Weights of a small GPT-style language model, trained from scratch on English Wikipedia.
Size: width 512, 4 heads of 128 (2 for keys and values), vocabulary 16384.
Architecture: RMSNorm before each block, rotary positions, no biases in attention or MLP, untied embeddings.
Training: a variant of Adam for these matrices, 2158M tokens.
MLP neurons of a small language model. Each row is named by its layer, matrix (gate and up: input weights) and neuron, and shows model dimensions 170-340. Each number is 128 + 24 x the weight over its row's rms, rounded and kept within 0 to 255. Numbers have three digits each. A neuron's up and down rows have the sign that makes its largest values positive.
A block is one neuron, or neurons of one layer that tend to fire together. After each block is what it responds to, as a language model described it from the Wikipedia text at the highest values.

L7.gate948:144136158128143105131165115138187128168152136131120144104155144163134103112150158155113094130112129134119097123138112134089117141125164110133139074109130124144083119157117110097095098104105118054140122124132136102122148137134133150133149161142156138131132114086136165132121114144147105097128113128146110115107114124084096110141098161094102134138155152144157134150117137138147097109136133144131144073175137119132149112143153116061121122182129146141111152109120156152148119161102134122125103146115115123165148159101
L7.up948:138120159153116129086105123131143088145127145181107118163107100176114079160173175067126104132097139115143106124138130122134145171146153129125124119103137143137084077098118132118113144136134146097133086141094141121117106103160106097145175158127129116157138131129129153122127134144113091075143122143095129133120121138138089126122159065099113125110129175148143156142135138161095113095150140093106111096131120140127145130091087155150123132129108125153113154098103169137108092134088089122101147186085143140120134145130
Responds to: Chart, credit and medal tables. Word pieces and category words inside structured lists and tables about music, film and sports results, such as Cred(its), Silver, Singles, box (office).

L7.gate689:111122143095156124105173141166095141106132119143148121132132123131130109124153173093097118100157114138122101168141167123098129112128125141084148113093119124085095146101129154149098103148141141142126148104174119121097120149126120084107123129091105123126123173076086115142145120127061128134124111124137104078128161124143127130169170128134103136133126068140135116154107176076153101118132127135155088124132121114105104125116138135144155125152109151149112141169119153156074104113126144135135094120113132127140136121142
L7.up689:149108048121085152116092078189170114098084157110121177123133160108109108139105111126101109123115152128118104131072145142121118138165092131169124114143085094125162134145135159138163127121102093108162168120125120098117135127155172117138115112105079117103161105126091131146149088114159110133140157106127120165119140109082121134148131126129127161121144126130158115122151114145094156098094092086138108125148103107122146135159135122099140138115110116121115106184150160090119114142106138109103104128126146126101151110140
Responds to: Word-initial subword fragments. Opening piece of a word split into several tokens, mostly common nouns in nature and species descriptions (sax-ifrage, gr-ouse, go-ats, cl-usters), also name pieces (Vas-urao, Ed-monds) and number or price starts.

L6.gate226:101124125140139164128118156119117127076104170158122091193113086148146111124143116126120114139150082150141154169133110118131118095129104123163103114092115152193120127114086113107165081113126127079098170133150127140131097128131161141091114136106134145141171119129110132108148114139118113124145117095157129131119104088106101164129167138092101127120147118157143149133119119128121131119126123142104129140097139091143118127142111137108175136160122105127123097129134168213122106105113136161103138160118143111121087120081
L6.up226:189129138072137094113138133200108104126167164144184122168166110140120149129131121143143093118103175144108116112131100103110111107094168127117131130158099163112094151157137165125126120050089145106161155135127131167124134105109098146115164117130106109135114166130134121118098148116139106106153141121144144104110113134122117107114117154112092133138138124128122146124095114113145113086135135156115148173133126157156132093111159113121155103113103135162121056140121146124090148155163108108087112115120104138129181128140
L6.gate360:104107168083112124117120110140128068089166111141111148161160126133098111134135110146127113116141092101103127116125125116129107097164140138138127107125087116121149128161145123098129088099092115130139104134120080141095143142125152154096099104080087150119096135125138129114157129103113112153136159126133138150059135100127133156109120115110116126093096126144116119135127133161104126145126111152119089137142136136165132133133114128134195130099134147146091168120176120150131115099120149187111115146119140114105133114112
L6.up360:126108139127165156128134128162122126095184156136104159119136140157102147134155126129123114099106135108023120102149141115088156106116112129143106143134108087085143142105152128089167134145103103168167098131140126113135124113103103104098146088103108087134091099098124179126117164103109095106144109089143102105121140134123131125105117087160131122102186114138135146142126129144107110112160118132110089121130128109096100133143117119123135138138094162130106157119148112124141128098122122131150135123104106094080141146134
L6.gate437:106179144142173138157128140143150144138085106128138164115168093098124126152143117154119139098120160163108124174143115079126106127137113122129099086161089173130124142141141156165166131108101151148133141126115100125097103136114099138154145122109162157090180167108132109148118102150136095157174083143117143146133166120122120110145128119110081120155141126123160123121099094116173156162142159140154132136159135161109136144140151119152142146156110074148092124094092152158156105102116122123107167135110121144145165132111
L6.up437:131147131129108127154135140133128146091080158148083161096148090198116135117123118108140117132075172102104132169109164119116101151141108149182096108118089140109143114076117134125106130140094148155122132145055131104126134129138108155116125114111161138102139126149103133123097131156112091131157102130122159115108096136087121133154115138089089106108141105123085166107092121162116112136112139125154128145154114136138131202135126081134113130164126133147135110082130163162167143130126143141115145120116126129100168162146
L6.gate455:120133178131128078094097122165136133062157125145120131144135126153125150119157172091141138104114124141130094110146129138110104113140096127121124089153105143140094130089125125123141109050121142149102161181088124136132130170141121148150110092098127152149104134138069156112148165152100089103115115094128159141116118103102130185123149166129083129139138140173152137152121116158178094149153100118137138135117144106138128155132144131136185137133110094173103136131165127157167095123135139144092114146126121135093165137111
L6.up455:068105118139139105152127179152115156129136155178106144121173141110138127091132067114109136119133154098198090142118114149098141138130112090132137119147104142128103136093157097158125150128138145155138146115161116137146124134112143146151162104171119107123086176105087156117133161107085095133142111145109164134141135168150139150120126140127125145124131159134149134105143093135123111093204133119117142151118126088124140161151134126157162128111109126108126116134095140159123093113140131097080132154136142076101124137122
L6.gate554:128150122117112084071077177148161141084140130128129148165127146127132124137099150109136118135087116101110113132161151131137141124161127153146099100110148121101075114098074115075137125096148113058129168143123104130093122156126142113106101146098149113135136148115052146092134129116095133163140102134123161101083150140121143164107143092113127098105126134162110105141106119143108119146115107112114109149115165132173111147153098131132160117151124154120133120138141117132116133112106139173135139153111116127134146105105
L6.up554:143144112098122106109121182137153135118122121118148129151143137142162117140167125120140131173112126115098133104096141127102143143164110132104109120111123111102108108144150130133109144160134103098101147136155140118150096124123120149106084119125162066103140137136058154097158173117104087159132129156056146108100108075146089116148162126109155118107111119139101122108099147077146127126109113117098121157138169124118133141113111114089154140141101113130139173133091114113148101138090161136151140147147140132140117162091
L6.gate700:106140155107096143138102132091100139095108138095112123146124144131118134139147089126155110110139133142114119115131129132141120118167138100148103066138113174135116132101114135098137134116094083133159146138118117127130109124160164122145106078098117156105119093112153153135157144112123135126124119134166153095129108136126127138116103116089118124136087107150112137125118120129124144162083089133151110201104090163152145114112126114122150153125141081140078145180085119170129106130107143187080139164129156116157110130124
L6.up700:112100139079099132135091113122112165137124157137118140154123117125182180127163109138105124114151163129117119163140105138111140140155149113138106107126146143101111178124115121140126143101111133134122142160131089113137151145132142140138178128126135188084145114111146137090101139131137123109128145122148109126125136107130123131112112134104121101147132116123151141171120141103120103091117154138116127125113120154164114116135113130143156115140122096135116145155111105107120092136149119115124103128124090135169099173100
L6.gate778:077147121157096085189110119124143137107094127185155099142139129125167151177143157141144110107095138116120132139143146061121116094107084106104136179137129159144125144132091161113127111081117105113090172150133114161147121105164123138098111160129142148150143159128150140099158125161103128146147114121106115161157133095117121164165133167089121136124161120152173145151115074139130115160119136151113122096139127123145090150114086141176083118161099123166172122084101153210094100130098102110133078108078169101144117127137
L6.up778:107105135147147128114092184129156122130103085198128100197103149070167138172125137113148141140102122132096111136109134097096121141134134142113129123162077130119144127129060131123109128135126105141147163121102127141134103159172167116117122118129145129141127113119103176129129137115110191143164141115124137177107178114106109169158116147150119103094140124142116130113115145136150103151106103155114128122117155159170127165136110124163153126137121128174090126087116143174149098117158117135136115125114168135099140139159
L6.gate902:117121162124139097107033094140120136093073122110117145156138121121148131112156149126076102116095112107132098120133127100138114155132130145173092086148147120119118136111113112077156115076176154110177165133126133137137165160119167101132094159128104139150116160107108142115110158151094095108133135134139127154102114130107150164105154123112123113133147133168134119153110124147106131156150095137098071123111121106136135143128128136127134129119142112141123096130161105130102133103096120106058133117091161115111137136176
L6.up902:137162176121137171114100122150103157135126133141129158132169086126151140174099136138129138158129087160131132116133162144152137091118100143141106157161054090116132164140133126109117171105110157135096160114153126128128128130106173136128146110093087140127116145191129172097110136125092093117138112129173177153105157127112122135141121146120110133099116145119141110167149104104100131149148127118113085138132123130157114126150170133130129122122152103130116104127137116143160156127117164143137122138101114135135153154143
Responds to: Organism names and anatomy. Word pieces inside animal and plant names, species epithets and body-part nouns in natural-history text, such as brown bear, Alopex, anal fin, sedge; weaker on unrelated word pieces and digits.

L6.gate125:116143167131110106103118130120149140120091102146142122112107108139174140147121079130158104149142089133129094116125125123123141119107112091144144083094163127127171114134142138145116101091163108137139133123101151112129094131129138091164139125106195121132116112159141156191135169118155082096147118121145111077091116124109100125131136122088144111171119133155112130171128134134136158117092105174129130157135141137130156089156131124110116147141110102101122100147155162103146130093099114136146098143105150140147106165130
L6.up125:165116121129126157135127134105168156152142128134149117154111129148093114145145150105100130137116101118129162121158101110129162134118116093132135152087112143145155095109131135108123109098163117129143125175143164104096171111125107125139087105123123119115081121098110124163168137143114097135092153150151162119172127123114158136141094131120117115113113167122130136109159122109125147113143157138100143080117078120146156097140156110094159151118155132158138135125115128126125111176116128120103133115139114156124120137116
L6.gate249:164092179101096150118130088099141123101140113131143130140075144146105150155103130102096116070135123124047095166144181130099151102128151091122134107099113157141072163133111108122144106117130069148110125137077141068100095148144113117160125154109155103105135116089110146145139100162131143138158134150115155116113133104136113164110171137094139123124126151170066136171119111143131124131125129148130114142146179162164126144151138126169165129134105116154169130122114131132141104131131118128097120141133121126102099119149
L6.up249:126151111134136127109178087084159149102131117139171067141101084124134142098158121132156129148155147113152127107161120153181122164118172107117146131077127112139064100142099094101133116107108103142191123127149125114121150107122129083127160172147121178082124126149126109106128076159140135137116144106178120117118112079124149122133110143130125133114120166132132125120098137129109091108077140125111172119171126143136128132129094129114099171116147147135136158122153145106101106132114139161080140101103131130126130141156
L6.gate280:121114189120135138137140127169144138139162154121151105110120104127124143117137144156109113107110126169105127126133091094123151108155140100112148116140123128155070137169163133112106110149153129163145114163115155122139152133131104083123155169118148151105101129167125134113116105126132125124149134132151124091109126108154130147133115107139167120140150148154116132158145157113135160102144155141128133137114133116113106081140133141107079101126131103132105098118136133149139130117083067161149149121098135141174140139158
L6.up280:099177126144103106137113148106129112117137124121118109135080153104127099107161115099106142096137125108121102093121159079159173150152102138143132134125094104141132169126150169129104137160168126137101115151137137132107141114169104135173110088158077090123142154142128130137129090133142136119103157122112152143157158136133085141162127140116128138127106132138118175118137168108114122141134158178140144115107100125136158152173146141152139101149140115132098105124130132120128098154143121143118113107103134123098155086119
L6.gate290:123102091163116128155142134144127082102103134184141106170143131135171107101130153102116150109118148110123122127121119154136144157116142148125141109134105143134098165135105161135086111114174105122139121124108109096108155158128141124125161105120130150131130141099136113104108156100143148140093125105143110116131134103138136107172117137101099145121170144139112087105152142118156142089110085114131059142126144124104159132088149141103116160141133106131164066087085142135131126149125115139127119116145156166131122130153
L6.up290:146140119094169101088114089137148127139116098118152122136134150114118086126079159116094152121110088164130105149142125088126160107156154116125130148107096125111118130108164168137125068120153160078109130145138148118152151144117170158159146139139144148133079134120120123125145141105117137121123163130128144088151129140137110137139094107115161140116108133139083153104120175133143107137148124081086087130127121134137160103117140108116109124125148122113143145096116095144114172089118096100112131130124099154116119127116
L6.gate404:123097139134125087151108135144160121163137152068151107125091124126166126126133164096126111128124122105117169112155051132117127105146129151071135109096082077108123118123117175142119107138115088150146095143158121099139083121101149151091144127109112136147115122089099146144124113133116157113106147143114135100131120137086122136123120135153125154109114104145129157120180134118110144104137165105101122098133100164093159121108123069134110180122072128138130101160110090109127131142117126144111102084098120126118146142150
L6.up404:139107135104144113130124140113169107125159158087149107132154153150136116166141102166129108153134174063145131164149043123137117133138125148072119139121112130121146132126131190115097101156134063174136116094130153108137084125118138125116117133121094160117124115115113153107107142127127113130150151158089099119136124137101158155109113079130134144130153128150099133133131062111112154101135126125137150130125085122120144140142123116116120153143128151165127132109125090118154118143108091114109136127122107129165154115151
L6.gate439:071135156139111098120106121157136117138171120123112107148118177078147138116102151159163090175134147158148133167128096096170128168116144142075108080104118119133127098140154148107123104095169112127118140123094108149153166111129136142165115148148103155134084111154105141111180121090137162118115134133134086153121120092122121133186158142139146122160155134148116076137122121138132157118120091157147144097141126094074164126182119128119122171141099124127118162100152116141101156131135140148126105170122163123112112188152
L6.up439:121113130126108154103152076183130122133161114118143105122123109094124110099123159131116140137121095145125124076147145085125097113185113136135110142097093139133115144162149113092138171137153138120133156144135107113160114099122152121127126111101093132155118089139125138167134114135117119105086090170139097117128165136120119101170135135141109095173146089131154170143171132132102143152096129109105123137133148129149169154116099123110144137121103107168093089112118125109148095104162147175123139134144152139169142165116
L6.gate495:106111151143156140127105111158110125118128140140154096109163124107146129106111134124135119112107077175130122120188108141152156079150114125163129132122096137167142122138115158090121127097150129104116162149119104112122142081161135143137131122154096152097142160182111132110129132144112128123111156082121127112124105105095132133123159198130121111109160126164100158128124135134102107134109140114162125119117116094154114166138154125090093103130121126126115086132150136146144107122125122129107082149101150119132139144119
L6.up495:103114102147125111114124162150184152103158135142123133136121108101151100129133085114099128135153146138088114115130120147091149146130081148124122114144123119075149147127145116144138130041100155122164127117139106082118130172131114138131121132150167101090118110096140169141129175127162161120096094099094145105152159136096073123112120114107162165141126142124110127162146126132107181133131127152085103135144188138129123152103140129079135127133114109146150113151130081129118135102129070078150150120143133142150119140158
L6.gate673:114106134123086127175108128117139092131125136165154098154117098138154110136117142179127093098154128172139116184123092128140127138120120128118140111130087124159130124154124107104140134104117094142143063086126115133134151144128094109137107103125121134108121132111161135135129109119148161120105157122134133100084152136132117134114107098134107070147148119157105121097149140148133140105107143100108088116142064127158165126155127142126097133116115114163155135117133096109134103125094098132116129156068144092158129115123
L6.up673:163142125122114123068151121130117110121136152091172153126110133077095131147135112130150142097092153109146100175155112119116134116117136127102145096111118153120109136093094091118116108136135159153106129160127123121163126105111117155150102125119091081104130136115129107138121154155085084111086122129146133141076145154112110189118116164131126112110146155141097134173152136111123138118090119107131145124153102144096101152102114125114124134143123123186069154132119122097192095138103137126095119142142184193146147131158
Responds to: Table cells and digits. Tokens opening cells or row values in markdown tables and lists, such as country names in chart tables (Australia, Netherlands), rank and date digits, and pipe separators; weaker on mid-word pieces in prose (hy-gi-ene).